Weights of a small transformer language model.
Size: 10 layers, width 160, 2 heads of 64, MLP 640 GELU, vocabulary 2580.
Architecture: LayerNorm after each residual sum, biases, tied embeddings.
Training: a variant of Muon for these matrices, 102M tokens, 12391 steps.
MLP neurons of a small language model. Each row is named by its layer, matrix (up: input weights) and neuron, and shows model dimensions 0-127. Each number is 128 + 24 x the weight over its row's rms, rounded and kept within 0 to 255. Numbers have three digits each.
After each neuron's rows, "fires on" lists the tokens most often at its 100 highest values on Wikipedia text that the model never trained on. A number after a token or word is its count.

L5.up615:120148132110145118138133139162118130104093086136152154109140107077123133113098172114108099117117130164128095115127153134124128146142138137129177110129147150080108118162126122152153166118129111171125126080147131134075133108141106097161153087146140155130129155163133119124120099119099093118134131101111096126098137155148173148099141090145128121097147151154105126105130061128080115124111
fires on: "hem" 15, "ove" 12, "ion" 9, "ducation" 7, " It" 6, "we" 6

L2.up444:120140132125109178140078133116114165119129098107122163110113112124159115117106134139098126097146108130106064139152137134084139117124053140133145149105107079153095128093106111109148135161153123129098148122164136162165135106144119138098088141126132103135145117118183166141164096145145143119157140110132156137175115124115135094129150157129115153151108146114173098151142145128138127107124
fires on: "ip" 44, "rib" 15, "′" 12, "0" 7, "100" 6, "78" 5

L2.up301:124109126124115158150096107155155112131127117114075144094074130159152106117121168120119162160123139073140133125150142125115136167137139103112131154118130157089112124085133125127133092100170149115106132133156132124111150133116145132101109080128129131133097113087102123103131150175158145185102091193133139102170132133082080143138121092121153128165136152143137147118161177148126135133151
fires on: " An" 24, " an" 19, "k" 10, "ult" 9, "'" 7

L2.up110:144114095092127112129127087154133123107137171123127113115131136184065152124165167154121120103087135149141123112117095133147112102107124176104158119158157093146107097151132129143119161106133125129080110121148133112170122125104120150139142140127128088120126122184154151105166158148128163161145098169113133147117110161127089089118146089177103134107132088107147136120106106161090127119100
fires on: "m" 97

L5.up316:156120156099126097131137117140124094108118152129146094144112099152154138128139118178176111158142111147104131109140149145096088119138094141166127112079119110154122104114140152169132149137131105097096141123130122098163126117159100150146150083111134120090099143156167133127127158153134131135117116122101144108127143088137109136131144173148091156124112133144158134086140160153108148141169
fires on: " ext" 27, " San" 12, " $" 7, " population" 6, " dist" 5, " rel" 4

L2.up514:177158106153078149113127144124127145156118110112079116111123119163133088100160151138129122147122164131141115149131133085106122127142138174143123139158148173119133125136180138100147147129116114186129111099088135123123102099098141160128139131065155164145145142111154144132147115146098123125096148130092105140134139153106135135071155087114114152132165115150121159152106120132103120072112
fires on: "andidate" 19, " award" 16, " record" 8, " post" 7, "°E" 6, " album" 6

L5.up397:139147126159146134177134126117132163118107136122120086143130155179158142135124130119087121174130122108123159134170113128112131136126116090144104087126134130119128122108082119119161078154110149128145077193146126094135142083135145102126120123058108080169142154139105095093138138121138132163138160136113164121115169146152158137081126128147110144110112133102146125167091127132112135077124
fires on: "act" 15, " medal" 11, "ource" 7, "ogn" 7, "ason" 6, "inal" 6

L2.up312:123137164125129092120131158091132152094104110144113154107124121120128127157169126182165164124120132103080100133094168125129088125116184175108133156181089116146116141134126126135140088113097154113137096154149114118059110127131077126121108122135159096113117144142152093141141123130137119170108108131107145133138110128133087133132108126139118147150128139099183086139105151150149136135127
fires on: "0" 46, "200" 19, " both" 13, "\\" 12

L2.up121:183137131149128135130121118086101083123152109134173109099168094123155121116132117131117151138172156100074125150143115135152138108139103120102073103136133120151099095140073125123151118144134098127120098126120123103143111126148138146151167147120149126111157114115157133125169086137164135101094160119111107130166149063112120121085104152142126167097177124098149153131157092108129145104130
fires on: " end" 23, " exp" 20, "R" 20, "-b" 6, "ens" 6, " go" 4

L5.up310:131124121116139107125129145103131136125136123131130116132180093115124143096161123137143189125151134130127169118155146126131120092168149115125160112104111169109076126120059119107147141107146121100125119154141144131112111157183122096158134104070141099159154117136114117140152133124160085084112092133106142129081127085188110176162154163144149076154121143123112114145147103094103146154155
fires on: " Russ" 19, " C" 19, " It" 9, "ference" 6, " sc" 6

L5.up50:120151121087165123128125164098133162087133117153112156094134153102143132124134090104134165116123152140124122105134188108136097126144144118150095142179107123127134113108164126065128118099147126140168138167123144134179121152129122130135119126118159144119120092144147107074133082130136113119110121107084111095140116142123157110135155114093112128156122165144132194104128102131118171120150
fires on: "in" 16, " (" 10, "\"" 10, "'" 9, "r" 8, ")\n" 7

L7.up63:131133090117125119113143105098101138131084122128150129126142178126111117100127087124122098163169146127135075124133060141110122104166132100170105149130097117140173131101173129071099124115098159153137128122157139140130154129159134098095142148143143140106133126136152142122116141076089125162131140123101084112146181139083137124140120125136136147104091146137127148121138139149145125174122
fires on: "u" 31, " pr" 9, " tr" 7, "red" 5, " fe" 4, "f" 4

L7.up148:130127131141155145105135161096152139088142133158137094133091159104112129123117140108116149108133127088127076145154116144124143139121151092189125167068137134098161126131141129094083119156163128123130090084132148134154128143144114137113129169134160105122130186185117138098089142120114136146129112122131069135133154157138180135112108104121133103128158091112130103116134156140124113155139
fires on: " it" 37, " en" 14, " re" 11, " equ" 6, " pr" 4, " not" 4

L2.up342:153121113078120105129170157133154112130140154170140124139140149164130172115135086119140120171123129124164138099135144090080178131130159168092096113117145177194118120135116129106104128118169139112144100147158151133100152135148178081116113140117115109152103107079110138154104100155132143092118132128101146120111168147125109147144144047105110119123157165109109135140147117126134160140149
fires on: "ic" 44, " S" 32, " his" 12, " His" 4

L5.up283:089169139109113126125103124117107152154124148132155066164117156162121111127131137144140144110109133128168188151132118122161103129077090099145168167103115153158120126144132106085141131104117128121120157115111125103117115106132095113103172140078129095094171134103120122161128163143129138108122149123118145126123110115097118155115088156094101145094122133092123150109117173137092110099075
fires on: " B" 46, " Ed" 12, " Sec" 6, " inc" 4, " leg" 4

L5.up343:106134156118112076142130099190111170161131117144038118122123143118147112106103151120132128173124125140124159140155150141122152154154097112161153109109122116146141148123107095124108142129128132110128124107124154063151138114135133157159143084091059159124163099162131154142105139097139101141121142170105126119140110121119115118122179190139164164116127117085086118106141154137134138150142
fires on: " en" 35, " football" 15, " hold" 10, " play" 10, " En" 9, "u" 6

L2.up32:164161122141186083074104134100134098099102119123104120136097181136131129094128110123114154158126096139149122100113092121116136129094153107152133140119145087153127108153141163188099087138134117115117134136100162142111076117112158153125102162128134120128130130146121143154127108137121184170179156093115115086139181149095120127139100137149126155101128122132083124083151122102147129185089
fires on: "ino" 18, "ince" 16, " age" 13, " days" 9, " next" 8, "ensus" 7